Part of a small language model's weights.
Size: width 384, 6 heads of 64, vocabulary 32000, 45.8M parameters.
Architecture: RMSNorm before each block, rotary positions, no biases in attention or MLP, untied embeddings, normalized queries and keys, capped logits.
Training: a variant of Muon for these matrices, 8423 steps.
MLP neurons of a small language model. Each row is named by its layer, matrix (up: input weights) and neuron, and shows model dimensions 96-223. Each number is 50 + 15 x the weight over its row's rms, rounded and kept within 0 to 99.
After each neuron's rows, "fires in" lists the words (lower case) most often at its 100 highest values on Wikipedia text that the model never trained on. A number after a token or word is its count.

L2.up527:76 23 36 61 57 55 30 34 35 47 73 49 48 25 42 51 41 38 46 46 52 37 35 58 56 45 12 45 51 53 49 54 75 49 22 58 35 39 34 52 62 62 37 65 54 25 65 63 64 46 41 46 42 83 71 66 39 60 57 89 72 42 96 43 54 49 60 58 40 49 46 53 15 53 38 37 55 61 64 39 45 73 47 42 32 41 74 55 57 26 49 42 54 31 55 44 57 46 79 61 58 45 53 56 58 24 62 64 65 44 54 53 42 46 49 56 50 40 57 59 45 26 75 58 52 17 60 54
fires in: "of" 57, "that" 16, "in" 15

L2.up201:73 57 19 36 41 44 50 66 23 67 23 59 59 56 58 55 55 39 63 47 30 63 60 40 76 63 59 37 81 43 59 70 60 52 38 52 45 52 33 43 42 29 64 61 50 58 36 53 35 55 44 73 69 76 25 14 29 50 39 46 43 51 47 62 43 66 74 44 61 34 41 54 62 33 70 64 77 42 38 83 48 27 44 48 60 56 43 64 41 22 59 43 38 52 88 38 47 65 25 54 50 70 43 52 47 65 43 61 68 36 24 47 40 57 53 59 51 38 31 13 63 30 29 43 40 52 56 69
fires in: "the" 66, "his" 13, "a" 7

L2.up918:36 59 40 43 65 79 52 35 21 31 66 76 36 51 60 48 48 31 39 61 39 66 60 41 61 43 31 49 43 46 28 39 71 25 66 55 46 69 81 36 44 57 50 55 33 38 59 41 46 45 27 36 23 71 25 39 70 27 54 52 42 71 76 51 61 37 37 60 39 50 62 41 52 19 50 67 49 36 53 58 85 56 42 54 65 39 42 78 44 52 47 41 42 64 75 40 34 48 48 49 19 80 84 37 34 66 58 51 52 49 61 69 52 42 39 36 38 29 35 64 41 39 38 33 40 58 61 73
fires in: "game" 14, "home" 13, "all" 10, "round" 10, "on" 8, "quarter" 7

L9.up1123:56 69 47 65 41 54 34 54 87 41 30 50 49 48 49 37 56 53 53 38 31 41 62 24 64 39 43 63 29 51 43 41 65 37 70 53 39 46 70 51 43 47 50 51 62 61 55 32 48 65 43 74 41 42 24 43 25 35 60 39 55 39 43 56 57 63 83 29 46 55 26 29 57 41 45 35 49 58 03 72 48 39 72 67 63 62 72 63 39 32 61 51 32 66 47 09 75 40 55 39 39 53 61 25 46 56 66 52 24 42 37 48 36 32 47 50 76 49 56 49 74 46 60 49 45 61 71 27
fires in: "more" 39, "all" 5, "better" 4, "most" 4

L2.up1412:62 62 54 43 57 68 20 50 30 50 39 32 61 45 61 41 61 55 57 47 48 63 51 44 40 45 27 65 58 41 63 65 45 38 33 73 56 51 71 27 45 44 47 61 43 26 48 22 59 14 61 47 61 62 52 46 29 49 27 51 40 61 75 42 50 51 62 59 40 65 33 50 54 49 53 61 38 56 58 52 30 58 42 46 41 45 47 38 48 26 64 38 61 26 60 38 63 26 58 55 71 34 39 48 40 65 74 13 33 83 43 20 53 39 14 40 52 63 60 37 37 22 54 56 16 57 47 31
fires in: "of" 22, "for" 12, "be" 8, "to" 8, "within" 5

L2.up956:49 51 30 38 58 55 63 41 56 56 65 35 77 49 47 32 34 78 60 71 31 56 43 80 25 64 38 52 75 57 42 34 32 54 77 37 62 37 53 44 52 40 59 75 54 36 27 49 45 77 60 62 35 45 62 18 61 80 48 53 45 48 78 54 50 53 41 55 71 62 41 46 26 59 50 33 48 30 58 46 55 63 51 60 51 63 48 55 55 13 52 48 63 43 59 21 35 56 81 45 15 61 54 33 44 47 39 53 66 73 51 68 38 39 60 46 64 45 50 59 29 32 42 62 47 73 52 28
fires in: "team" 21, "club" 9, "company" 9, "church" 7, "school" 7

L2.up390:56 69 41 36 47 65 45 44 28 56 31 29 60 70 49 52 60 53 30 27 33 62 46 38 10 58 49 67 59 65 55 74 46 52 43 41 67 27 64 31 44 54 50 44 37 67 78 31 28 63 51 73 70 30 60 69 19 59 43 44 64 51 51 59 25 54 40 33 58 52 42 65 55 46 65 60 67 41 39 50 67 40 40 54 65 35 63 66 75 35 75 48 35 39 39 38 60 55 25 73 57 81 39 55 54 49 14 72 86 45 46 37 26 51 34 57 56 44 42 57 62 07 61 64 50 60 62 60
fires in: "the" 29, "some" 15, "s" 11, "any" 7

L5.up531:33 31 64 71 51 67 31 65 38 57 67 12 60 50 68 45 49 49 51 47 52 49 28 44 28 55 44 77 68 56 70 51 59 48 59 40 62 62 36 58 13 29 34 65 58 61 42 36 61 51 39 42 38 48 51 66 37 47 44 41 56 44 37 60 66 63 34 32 47 62 62 66 47 24 51 37 62 59 59 37 57 55 15 45 60 44 36 37 35 67 45 35 59 64 51 64 49 26 43 56 71 32 66 45 36 37 54 37 59 66 72 66 58 51 55 69 54 50 59 50 49 34 30 55 43 63 62 49
fires in: "to" 59, "before" 9, "after" 4

L2.up7:50 87 57 59 73 68 29 55 34 51 30 66 50 64 32 32 46 34 56 48 58 57 27 28 62 50 50 62 40 45 69 55 42 73 52 58 35 52 49 19 44 34 47 40 55 06 60 48 47 62 33 55 41 80 77 55 34 50 45 80 75 48 70 76 33 33 52 37 42 49 56 31 29 28 17 77 22 69 38 64 96 69 77 38 26 32 55 62 40 37 29 77 58 47 59 62 63 53 55 43 61 61 42 39 20 54 36 46 39 46 34 45 54 61 64 35 38 62 66 55 27 37 58 37 62 63 36 44
fires in: "top" 22, "with" 9, "his" 9, "to" 6, "the" 4, "isthmian" 4

L2.up874:46 37 51 47 38 65 68 51 11 54 48 25 39 60 46 46 59 40 26 67 64 67 38 68 56 49 35 62 61 80 43 44 31 50 45 59 24 26 82 65 47 53 61 63 28 34 65 48 51 32 60 63 41 81 56 47 61 54 63 64 32 35 64 66 30 57 15 44 73 27 63 56 71 30 58 51 51 45 35 57 50 58 43 61 56 36 56 39 45 62 58 65 43 44 40 56 30 35 63 40 16 71 71 55 62 51 29 60 42 59 47 16 50 35 24 76 66 36 64 34 42 39 27 39 05 55 62 69
fires in: "first" 20, "part" 15, "same" 6, "last" 6, "rest" 5, "following" 5

L2.up1438:58 69 57 51 65 40 57 49 20 50 48 32 49 37 64 21 64 40 63 64 49 63 55 53 56 62 78 61 60 64 62 53 44 53 51 49 50 75 54 65 42 38 54 53 67 38 57 68 27 65 62 37 35 51 17 55 65 68 83 28 48 30 43 44 24 67 53 30 26 62 25 84 21 67 57 38 33 59 68 45 50 58 43 43 58 45 59 69 41 40 65 38 44 37 70 51 59 58 55 42 22 57 29 47 69 50 65 53 50 46 65 25 41 18 64 17 54 44 46 58 79 49 58 49 52 59 65 45
fires in: "of" 65, "in" 12, "on" 8, "their" 4

L5.up82:71 67 48 61 51 62 51 59 29 38 51 72 48 45 49 69 54 63 79 46 34 44 44 55 48 68 54 52 91 41 64 57 41 49 24 67 21 48 69 51 71 09 36 45 37 10 39 63 53 53 52 52 22 61 58 07 31 41 49 57 44 66 65 67 48 51 52 28 51 49 62 24 37 46 60 45 69 66 17 62 62 52 43 35 61 57 55 53 40 48 61 65 52 55 40 58 36 69 65 53 18 69 69 88 68 35 23 69 41 66 43 59 41 62 71 35 39 82 60 24 37 42 50 22 52 39 43 33
fires in: "the" 79, "a" 6, "to" 5, "an" 5

L2.up495:30 82 45 56 47 71 38 32 60 37 47 75 66 61 47 73 71 38 45 40 48 47 37 51 28 45 61 47 13 48 55 57 16 37 37 52 34 52 67 40 37 16 63 61 54 44 76 25 50 66 56 50 48 58 49 36 56 55 44 53 54 46 47 30 45 44 47 57 47 36 41 54 48 28 38 42 35 25 48 52 34 64 53 75 39 36 69 85 35 64 62 74 52 31 26 31 31 58 78 52 29 42 39 60 55 46 38 52 58 58 45 67 46 50 57 43 44 46 34 38 22 54 67 46 53 70 34 64
fires in: "in" 40, "all" 20, "within" 11, "for" 7, "with" 6, "allah" 4

L5.up986:58 60 63 44 48 42 37 49 44 34 68 39 50 59 29 63 67 43 23 70 44 80 24 61 63 51 12 61 23 33 50 47 57 34 37 51 42 42 62 36 49 45 43 93 72 38 34 55 66 58 31 70 38 34 65 85 45 58 60 56 41 53 52 51 35 76 55 47 50 56 53 25 35 50 27 21 77 34 64 44 46 48 28 52 63 55 45 67 55 33 37 30 27 60 42 20 40 50 57 61 50 45 47 43 52 60 43 39 57 39 85 40 57 31 67 40 53 29 33 60 60 47 46 46 46 58 41 28
fires in: "in" 27, "won" 22, "at" 18, "to" 10, "don" 7, "of" 5

L7.up504:60 51 71 41 47 48 51 61 41 62 70 54 51 62 74 64 46 38 44 73 42 37 43 34 33 51 37 48 55 57 26 38 46 25 79 39 53 59 76 66 35 66 68 12 52 65 53 46 59 65 57 36 57 81 58 24 54 71 58 50 31 39 20 48 65 45 70 50 43 66 54 56 38 44 56 33 73 34 60 33 50 69 48 76 53 47 62 75 52 52 41 45 22 76 39 49 39 65 41 55 53 46 45 26 53 67 62 50 28 24 40 38 51 39 60 45 56 52 52 54 57 72 69 41 55 73 74 74
fires in: "however" 20, "and" 18, "but" 16, "later" 6, "then" 4, "additionally" 4

L2.up1425:57 83 51 31 54 79 54 43 35 37 57 54 64 41 50 70 65 50 51 57 47 60 46 56 25 29 36 47 22 50 55 84 44 69 42 57 52 74 61 29 46 07 56 41 11 41 41 49 34 44 43 49 47 36 63 22 37 35 53 62 33 41 33 53 56 45 54 29 36 55 16 74 71 31 66 62 59 61 45 58 77 50 65 53 54 52 54 50 50 58 66 58 37 64 16 73 42 46 74 45 63 63 14 75 19 41 37 31 82 46 64 32 68 46 44 48 53 49 60 46 45 48 68 35 43 47 24 45
fires in: "in" 58, "to" 25

L7.up977:42 50 53 52 61 71 55 44 65 67 62 57 58 56 54 47 57 21 74 56 78 32 61 56 42 43 64 41 57 39 59 65 42 47 33 35 55 35 61 33 31 42 10 31 56 44 33 47 40 56 49 51 61 77 57 55 52 65 72 63 62 66 33 71 51 73 72 63 61 58 48 72 46 80 29 33 72 48 47 73 67 58 36 61 44 11 46 22 36 18 69 53 38 35 47 60 44 54 28 56 53 39 44 13 44 34 57 50 26 32 51 46 55 35 73 44 62 46 49 52 24 65 46 46 46 40 32 61
fires in: "that" 17, "to" 17, "and" 13, "for" 8, "on" 7

L5.up642:51 44 43 38 47 42 51 40 57 48 63 45 43 50 31 62 42 30 41 63 49 48 46 78 19 31 81 84 59 46 54 76 53 54 41 66 64 30 41 41 39 57 51 53 74 69 55 49 52 50 61 50 62 47 37 66 58 40 62 49 54 53 50 24 58 52 72 48 49 41 39 06 16 37 75 72 51 24 57 55 75 46 35 59 48 40 40 45 53 71 53 57 51 71 65 58 57 73 71 48 46 47 48 37 57 35 70 39 30 74 42 49 45 14 69 68 40 60 77 63 32 50 50 42 40 68 49 38
fires in: "for" 15, "have" 11, "of" 9, "to" 7, "used" 5, "on" 5

L5.up605:30 66 54 38 25 71 45 51 49 34 55 45 41 44 95 45 61 58 49 38 36 35 23 19 70 57 81 67 48 70 48 44 65 52 54 61 44 38 47 58 50 60 53 47 33 26 39 51 45 35 62 53 42 61 55 64 40 42 47 58 35 60 60 66 31 97 64 75 24 56 60 69 86 34 75 37 42 46 64 50 29 47 45 58 46 55 46 60 58 10 65 49 55 49 53 55 62 05 59 50 85 61 75 37 47 54 57 30 53 40 37 15 66 66 62 40 57 67 36 57 43 43 41 67 72 56 57 79
fires in: "as" 17, "is" 16, "was" 10, "of" 8, "now" 5, "being" 5

L9.up1300:21 40 28 56 48 61 59 57 59 30 34 63 23 49 53 39 51 66 76 40 42 59 42 62 57 58 48 50 44 38 52 57 30 58 50 54 46 62 54 44 69 48 44 31 56 66 43 34 56 62 57 54 43 56 51 45 45 27 39 45 34 27 44 26 88 54 34 52 52 50 53 36 66 37 42 39 35 58 55 31 32 69 22 38 42 62 39 36 73 40 76 60 44 83 71 48 62 44 72 24 25 41 51 39 43 48 21 38 52 50 41 46 61 64 34 60 40 42 60 56 49 55 43 39 56 31 54 39
fires in: "the" 83, "a" 4

L5.up520:33 61 20 84 33 80 46 43 34 58 41 46 56 47 54 53 66 32 38 56 37 63 36 55 54 24 45 59 61 32 28 32 44 59 73 42 60 49 53 52 52 52 57 69 29 41 62 42 77 52 57 50 61 55 47 57 33 51 41 52 33 30 08 52 47 67 50 45 40 44 54 68 67 39 80 48 32 32 47 55 61 58 68 67 63 55 56 36 12 48 83 73 33 56 43 26 55 51 66 35 35 85 50 56 61 66 48 54 42 31 36 22 46 36 57 59 74 20 54 40 51 32 35 52 48 75 63 58
fires in: "following" 23, "same" 11, "two" 9, "other" 8, "which" 7

L2.up42:47 78 57 63 38 81 54 71 62 56 62 34 66 75 81 68 64 52 39 44 52 51 70 55 27 53 60 28 25 48 62 76 21 42 76 54 31 56 63 28 36 52 57 26 85 64 43 46 59 69 44 77 56 75 40 46 50 38 42 60 55 57 60 41 39 48 41 28 36 56 51 43 69 47 71 56 49 26 51 39 38 71 58 77 59 39 33 52 49 55 39 63 50 20 35 21 63 66 47 44 93 38 25 44 18 46 22 50 57 44 44 30 45 69 61 68 20 41 63 25 37 53 51 40 44 57 37 42
fires in: "a" 71, "an" 13

L2.up576:35 54 49 44 55 41 68 68 42 33 45 68 43 52 57 41 49 58 50 66 36 48 47 63 59 36 25 43 41 41 75 38 30 61 41 74 32 40 59 51 46 44 54 36 46 44 66 63 53 50 39 71 57 70 23 16 72 16 41 62 51 40 58 27 20 51 54 52 64 08 57 42 55 69 59 87 49 65 47 58 39 22 39 75 39 36 19 59 48 60 65 46 42 36 76 49 59 40 35 68 21 72 51 39 46 47 30 53 54 38 33 48 40 40 32 37 61 54 47 54 58 28 49 45 34 51 45 74
fires in: "the" 39, "of" 27, "on" 7, "s" 4

L5.up1308:50 73 71 37 33 46 45 54 68 56 26 48 75 41 60 36 75 35 43 37 30 45 43 58 73 70 29 44 61 48 78 75 43 22 39 51 62 45 66 55 49 38 52 82 84 55 52 62 54 52 21 74 52 61 63 32 34 47 73 59 54 70 34 56 38 67 59 19 49 77 59 33 63 45 77 31 45 25 78 58 42 50 69 60 64 61 49 61 53 46 62 27 40 69 43 44 38 41 59 34 70 72 59 25 56 52 31 30 65 45 33 35 51 55 23 61 85 68 32 40 41 55 44 64 44 04 54 38
fires in: "was" 28, "is" 23, "are" 9, "were" 8, "as" 7, "been" 5

L2.up260:62 36 23 74 39 37 26 63 19 46 42 46 65 25 44 30 65 31 36 63 22 84 12 74 66 63 60 40 58 53 63 61 67 65 50 50 50 34 82 75 39 66 60 65 23 27 48 54 28 51 70 58 42 46 47 70 40 46 45 41 71 35 50 39 45 74 53 41 37 54 53 67 75 54 43 53 95 23 25 48 44 53 42 63 54 45 60 64 45 33 68 43 42 56 42 49 52 56 29 46 51 31 57 62 67 50 59 31 47 47 66 48 49 35 68 31 65 32 48 74 43 32 55 38 52 38 56 34
fires in: "of" 23, "in" 14, "to" 10, "assigned" 8, "on" 7, "awarded" 7

L2.up325:26 80 47 40 50 47 78 53 29 43 44 56 75 53 66 47 39 46 42 48 71 38 64 82 30 36 50 49 43 43 51 38 63 59 42 50 43 59 38 39 28 45 53 32 35 62 38 51 31 61 38 37 58 53 21 17 50 48 37 46 51 60 44 46 51 61 54 62 28 27 47 51 33 56 38 74 65 43 82 46 38 63 32 55 46 47 65 65 28 34 74 57 45 44 47 43 62 70 61 64 32 46 76 28 47 51 31 54 40 40 26 50 69 68 84 48 55 50 69 47 60 63 62 55 83 31 67 14
fires in: "a" 50, "his" 15, "john" 7, "two" 6, "fora" 5, "atatürk" 5

L2.up1359:40 41 38 88 78 63 41 52 65 42 84 38 51 63 40 52 44 62 77 50 33 63 63 40 63 63 51 69 28 53 34 54 50 50 46 69 38 73 44 44 53 34 52 44 42 58 56 19 45 55 46 45 61 55 47 43 44 70 27 14 61 44 58 56 43 43 67 54 69 52 52 31 36 43 47 49 31 46 43 50 57 65 57 65 55 59 78 73 70 63 36 69 30 59 56 67 69 39 72 24 35 56 48 24 49 39 36 73 44 63 56 45 46 50 51 62 45 43 60 74 42 33 55 62 38 50 39 66
fires in: "most" 15, "many" 12, "all" 12, "women" 6, "months" 4, "show" 4

L5.up1097:50 73 29 46 47 64 42 67 49 35 56 33 61 32 50 54 70 35 53 46 23 58 37 38 50 55 58 31 39 48 57 49 68 49 46 59 47 48 54 66 18 39 49 33 69 65 08 40 90 33 51 47 62 76 52 67 55 41 59 35 41 54 25 44 46 14 29 32 13 35 41 29 46 42 56 44 42 35 66 47 42 28 46 40 56 53 30 46 39 43 63 21 59 46 60 66 49 38 40 41 62 41 47 36 67 27 57 43 51 26 58 45 52 44 21 57 74 08 49 73 28 59 50 56 41 39 60 50
fires in: "before" 38, "to" 15, "would" 8, "avtozaz" 6, "will" 4, "until" 4

L2.up1389:56 23 22 52 64 35 35 62 45 46 39 48 59 31 65 49 29 52 46 69 47 58 58 74 44 55 34 40 35 67 67 43 28 54 62 75 40 51 45 15 19 54 75 24 47 49 65 36 58 45 65 66 69 52 18 60 35 59 53 49 43 60 59 52 45 68 64 54 27 43 49 56 43 53 49 41 36 48 86 57 60 51 50 46 53 47 35 49 32 58 47 53 43 54 50 74 89 55 29 41 37 56 41 07 41 64 72 49 36 48 40 33 60 68 64 38 46 42 58 68 44 48 50 43 33 50 34 25
fires in: "to" 20, "well" 15, "of" 14, "addition" 13, "among" 7, "a" 7

L7.up1088:28 82 49 27 30 66 59 35 60 40 65 57 54 57 91 38 26 44 56 64 47 47 35 50 50 41 34 44 54 48 59 63 14 81 22 59 35 40 64 51 32 45 15 63 63 49 44 65 49 37 74 31 46 79 19 52 42 42 28 54 48 44 79 65 29 71 35 54 53 57 68 53 40 45 39 48 46 69 52 49 68 52 61 30 42 52 41 51 54 34 40 53 45 27 42 61 57 55 55 64 77 36 42 42 29 57 46 38 22 46 49 38 64 66 42 38 47 43 49 40 46 35 37 59 46 54 43 31
fires in: "a" 70, "an" 4, "co" 4

L5.up79:69 39 67 41 70 41 35 45 27 66 48 41 54 41 48 54 78 47 44 36 65 32 39 65 58 30 80 54 54 31 75 70 40 53 38 55 70 22 59 70 46 44 23 30 54 70 44 47 77 62 63 38 26 35 34 76 33 53 47 41 46 50 68 53 37 46 56 29 66 62 75 38 49 43 69 79 49 29 33 69 55 38 59 37 45 53 23 58 10 39 61 66 47 52 51 32 84 72 30 75 55 51 57 34 37 55 48 53 50 43 51 30 58 57 37 43 44 16 63 56 20 83 75 54 48 67 66 55
fires in: "has" 19, "a" 14, "of" 13, "is" 11, "have" 7, "the" 7

L2.up126:51 71 39 42 57 52 23 59 72 28 50 68 66 64 42 63 65 34 59 25 55 87 59 48 42 08 51 56 40 62 76 42 38 66 70 64 68 34 77 38 55 31 45 57 35 51 68 09 30 60 53 76 31 66 50 40 42 27 67 61 20 58 49 41 36 37 46 42 60 42 51 44 73 62 39 43 49 57 66 44 41 38 67 49 25 28 67 69 61 55 58 36 36 53 42 40 36 20 38 28 51 37 35 67 54 67 59 18 58 49 53 49 42 39 47 41 34 68 55 61 24 49 51 24 69 55 32 31
fires in: "for" 24, "to" 16, "of" 14, "on" 14, "with" 12, "in" 7

L5.up1106:37 73 60 55 69 27 47 52 48 48 24 38 46 61 76 57 75 36 55 83 57 34 56 29 34 53 40 49 52 68 52 53 47 37 49 49 69 33 40 77 39 49 56 51 67 46 37 61 49 63 55 25 26 52 31 59 49 53 60 41 49 52 17 58 24 56 44 19 68 45 38 51 64 26 73 61 26 55 56 70 40 55 57 59 44 46 40 18 50 36 65 53 57 85 52 60 37 46 82 40 40 45 62 49 59 42 39 28 43 56 68 34 92 40 39 69 34 53 22 65 33 44 61 69 46 50 42 52
fires in: "was" 57, "is" 27, "it" 4

L5.up1287:20 56 50 17 61 71 43 54 47 45 32 48 35 30 50 51 60 51 46 23 86 64 43 40 67 21 38 47 28 64 71 74 43 36 42 36 68 16 61 64 50 51 46 23 87 52 51 62 14 43 66 37 42 50 57 71 62 64 34 70 57 45 49 55 53 77 54 60 34 65 72 33 67 55 27 34 40 15 61 29 45 31 47 73 51 53 50 53 66 61 52 26 36 26 76 71 59 43 40 66 59 39 53 38 63 40 50 47 52 43 34 57 70 28 69 44 48 56 62 42 33 41 59 77 44 26 77 64
fires in: "as" 26, "became" 14, "is" 6, "become" 4, "geography" 4

L5.up371:52 47 56 48 46 47 53 70 28 53 52 51 68 35 62 38 08 55 81 85 22 28 57 41 76 34 46 37 35 51 59 38 65 58 57 51 55 48 63 55 54 57 63 15 65 36 65 41 53 71 28 60 35 35 41 40 58 65 61 32 42 46 51 46 54 52 54 55 44 21 77 64 42 50 33 51 64 68 53 49 49 59 17 44 63 42 42 42 45 71 38 50 50 31 49 50 19 34 41 35 75 53 53 35 40 63 94 61 60 47 47 47 54 57 19 49 39 53 44 63 45 57 29 40 25 67 51 23
fires in: "at" 36, "the" 20, "a" 8, "of" 5, "to" 4, "in" 4

L9.up1288:70 49 63 36 55 60 29 60 45 70 62 56 70 48 44 67 42 44 62 61 54 82 63 47 64 62 26 62 54 46 67 57 50 28 57 63 20 43 37 43 31 57 42 58 39 32 55 52 60 17 40 41 55 64 42 42 61 51 42 56 55 45 27 39 24 29 38 55 47 67 20 55 49 55 50 31 99 48 61 55 50 77 57 23 48 48 53 48 39 33 32 31 34 43 24 61 51 59 30 50 66 49 38 37 48 32 57 43 36 16 56 51 54 49 62 57 29 50 60 24 43 68 48 38 42 73 77 70
fires in: "they" 25, "and" 13, "then" 11, "later" 6, "that" 5, "also" 4

L2.up14:44 67 49 56 38 56 23 43 54 38 31 57 44 49 58 35 74 38 70 51 44 65 47 52 65 46 22 40 46 54 64 61 55 57 77 58 56 68 29 28 35 50 29 49 71 61 43 49 33 57 40 69 54 73 26 63 31 30 49 66 64 25 61 38 78 72 53 29 56 21 44 52 62 48 46 25 40 61 60 88 74 93 11 58 62 53 42 30 35 33 33 37 60 52 53 48 43 56 37 30 60 78 51 56 35 44 30 34 47 61 70 48 62 24 47 53 57 31 81 20 27 28 46 44 82 69 51 21
fires in: "the" 57, "into" 9, "s" 8, "to" 8, "a" 6

L7.up1118:31 37 41 28 30 41 58 50 41 57 41 62 66 66 88 14 54 56 48 58 58 31 37 65 53 55 53 70 54 55 45 53 40 18 38 57 42 52 70 23 29 68 35 26 31 51 51 26 31 44 48 49 30 37 45 82 60 46 69 55 66 37 54 70 50 63 27 44 46 59 68 37 36 34 66 70 60 75 59 76 41 52 45 53 81 44 56 49 06 35 43 47 47 34 41 65 58 45 32 33 20 50 34 19 71 70 58 78 61 52 52 77 55 76 82 63 33 32 44 55 53 80 36 77 55 51 58 55
fires in: "of" 30, "since" 23, "after" 11, "until" 10, "before" 4, "to" 4

L5.up1102:39 48 56 40 51 40 43 28 43 50 25 49 62 56 53 35 65 23 72 38 27 42 67 56 34 51 75 48 82 62 48 84 52 61 44 70 46 36 59 44 35 34 39 80 62 55 48 47 45 49 49 58 43 51 62 30 26 51 52 54 46 54 13 54 51 26 61 52 27 47 25 62 51 49 69 40 42 51 11 64 68 45 49 36 80 32 41 44 35 21 50 72 61 49 35 51 49 55 37 62 44 66 48 63 54 34 20 58 67 47 41 36 69 50 49 28 51 37 37 50 42 46 70 48 41 55 35 56
fires in: "that" 16, "he" 15, "the" 14, "they" 13, "who" 9, "she" 8

L2.up1010:67 53 45 46 41 64 73 65 45 53 62 50 54 44 44 26 39 62 29 34 64 49 20 65 55 57 26 59 40 33 68 71 78 44 45 45 62 55 57 51 43 40 53 74 53 61 60 41 49 43 88 42 32 67 37 72 56 63 36 41 37 54 30 53 38 58 54 36 52 20 27 32 38 47 55 34 65 64 39 53 46 59 42 41 65 56 71 64 28 44 41 41 42 28 48 61 45 39 37 52 50 55 62 69 99 64 19 54 45 43 63 28 52 37 74 49 64 34 69 57 42 41 50 63 77 54 68 53
fires in: "of" 43, "to" 25, "in" 18, "into" 8

L2.up936:72 69 63 80 35 55 30 40 48 48 55 55 38 68 43 81 69 45 67 49 60 46 50 42 42 43 50 58 59 45 54 19 75 28 39 75 64 58 59 51 71 54 45 57 44 29 24 51 75 14 63 35 63 68 24 47 50 43 82 55 51 52 46 66 38 81 36 64 37 70 78 45 47 66 30 43 70 68 40 46 31 33 63 41 37 54 26 25 31 19 71 38 67 44 51 58 43 44 33 28 54 49 18 47 44 53 43 42 40 54 77 02 50 20 45 43 55 74 61 33 58 40 18 64 59 45 53 51
fires in: "of" 23, "where" 16, "with" 10, "in" 10, "featuring" 6, "by" 5

L5.up83:04 48 41 39 49 51 42 40 56 41 43 34 43 38 31 51 27 57 48 53 67 59 61 68 67 31 68 78 48 52 52 65 66 38 33 43 48 09 53 61 56 52 64 30 69 57 43 20 67 61 51 40 50 60 51 54 53 37 48 33 58 48 40 42 59 56 39 25 63 41 43 53 48 57 54 74 68 80 67 87 46 66 75 14 65 48 53 64 57 61 36 58 54 62 43 51 70 64 35 37 41 42 70 46 57 50 38 39 60 35 51 37 66 70 29 49 22 50 48 39 26 73 33 49 34 39 60 49
fires in: "is" 48, "has" 22, "holds" 5

L2.up1283:65 61 44 53 65 62 39 63 35 35 63 73 39 45 56 51 52 31 41 57 33 52 62 27 64 44 37 36 52 51 52 61 75 49 21 72 33 60 58 58 41 64 42 51 40 31 43 59 72 57 76 44 30 37 25 68 34 12 54 69 48 41 63 67 55 45 47 76 31 25 29 52 33 67 36 52 54 62 50 72 49 57 48 63 31 47 51 57 54 43 70 47 46 45 63 39 72 38 39 51 38 66 36 82 35 58 66 57 41 49 62 23 77 43 30 57 57 49 26 69 43 36 64 73 48 49 46 33
fires in: "in" 71, "during" 10, "of" 8, "for" 5

L7.up410:33 61 70 57 46 42 69 61 52 50 63 48 41 49 68 49 77 47 26 45 34 29 34 28 35 63 39 48 42 48 62 35 27 44 34 71 39 47 49 45 12 55 40 47 86 34 56 35 24 35 40 42 49 51 62 36 44 36 65 60 49 62 37 59 37 66 51 35 68 46 52 49 73 68 45 63 68 14 45 31 43 42 49 47 54 50 46 27 53 55 40 48 69 43 47 80 53 58 67 56 56 52 59 23 45 17 64 54 53 46 33 51 52 48 09 80 28 39 25 39 42 68 72 37 49 29 53 62
fires in: "been" 31, "as" 19, "was" 8, "became" 8, "being" 7, "time" 7

L5.up816:52 62 30 49 68 50 46 65 49 56 58 58 51 70 39 30 50 25 60 27 25 56 63 57 13 41 17 46 44 08 60 35 45 45 45 59 44 56 32 46 29 29 68 39 48 73 55 38 52 28 36 60 41 47 11 24 40 37 66 60 50 38 62 69 65 77 79 55 49 45 67 49 73 52 47 38 39 55 40 53 20 64 69 61 66 38 17 56 91 24 46 58 43 37 29 53 47 46 71 18 33 39 53 51 38 69 51 36 43 64 57 35 50 56 59 52 45 41 54 80 49 49 80 41 56 59 06 35
fires in: "by" 25, "two" 14, "a" 12, "with" 12, "to" 5

L5.up334:45 65 50 71 38 48 25 47 48 51 22 51 55 57 52 34 64 31 07 64 48 38 50 57 47 22 45 53 39 85 51 42 62 43 50 56 47 64 49 46 31 24 41 76 12 55 54 19 49 53 38 58 59 58 27 24 60 41 32 45 62 46 48 41 58 68 43 45 43 65 33 72 35 37 56 38 44 32 45 41 72 59 34 52 41 15 52 69 32 36 76 56 39 53 52 18 88 30 54 72 60 49 55 75 49 74 65 51 41 61 51 56 28 37 56 60 65 65 48 63 48 30 54 44 43 59 79 63
fires in: "more" 40, "most" 27, "small" 4, "description" 4

L9.up738:30 64 71 56 76 68 50 46 27 57 66 34 41 49 46 66 04 40 86 54 64 34 48 39 42 42 66 56 53 34 47 65 32 90 53 48 56 62 51 39 45 39 43 12 65 77 41 53 41 46 74 75 31 81 55 44 61 09 34 39 55 42 54 46 33 47 61 34 46 69 41 23 52 47 45 61 67 43 84 32 46 81 62 40 39 34 44 56 58 40 39 37 57 39 43 57 46 49 55 56 40 52 55 48 30 42 53 42 45 37 45 43 74 40 65 41 38 40 48 34 51 40 80 47 59 51 48 11
fires in: "a" 74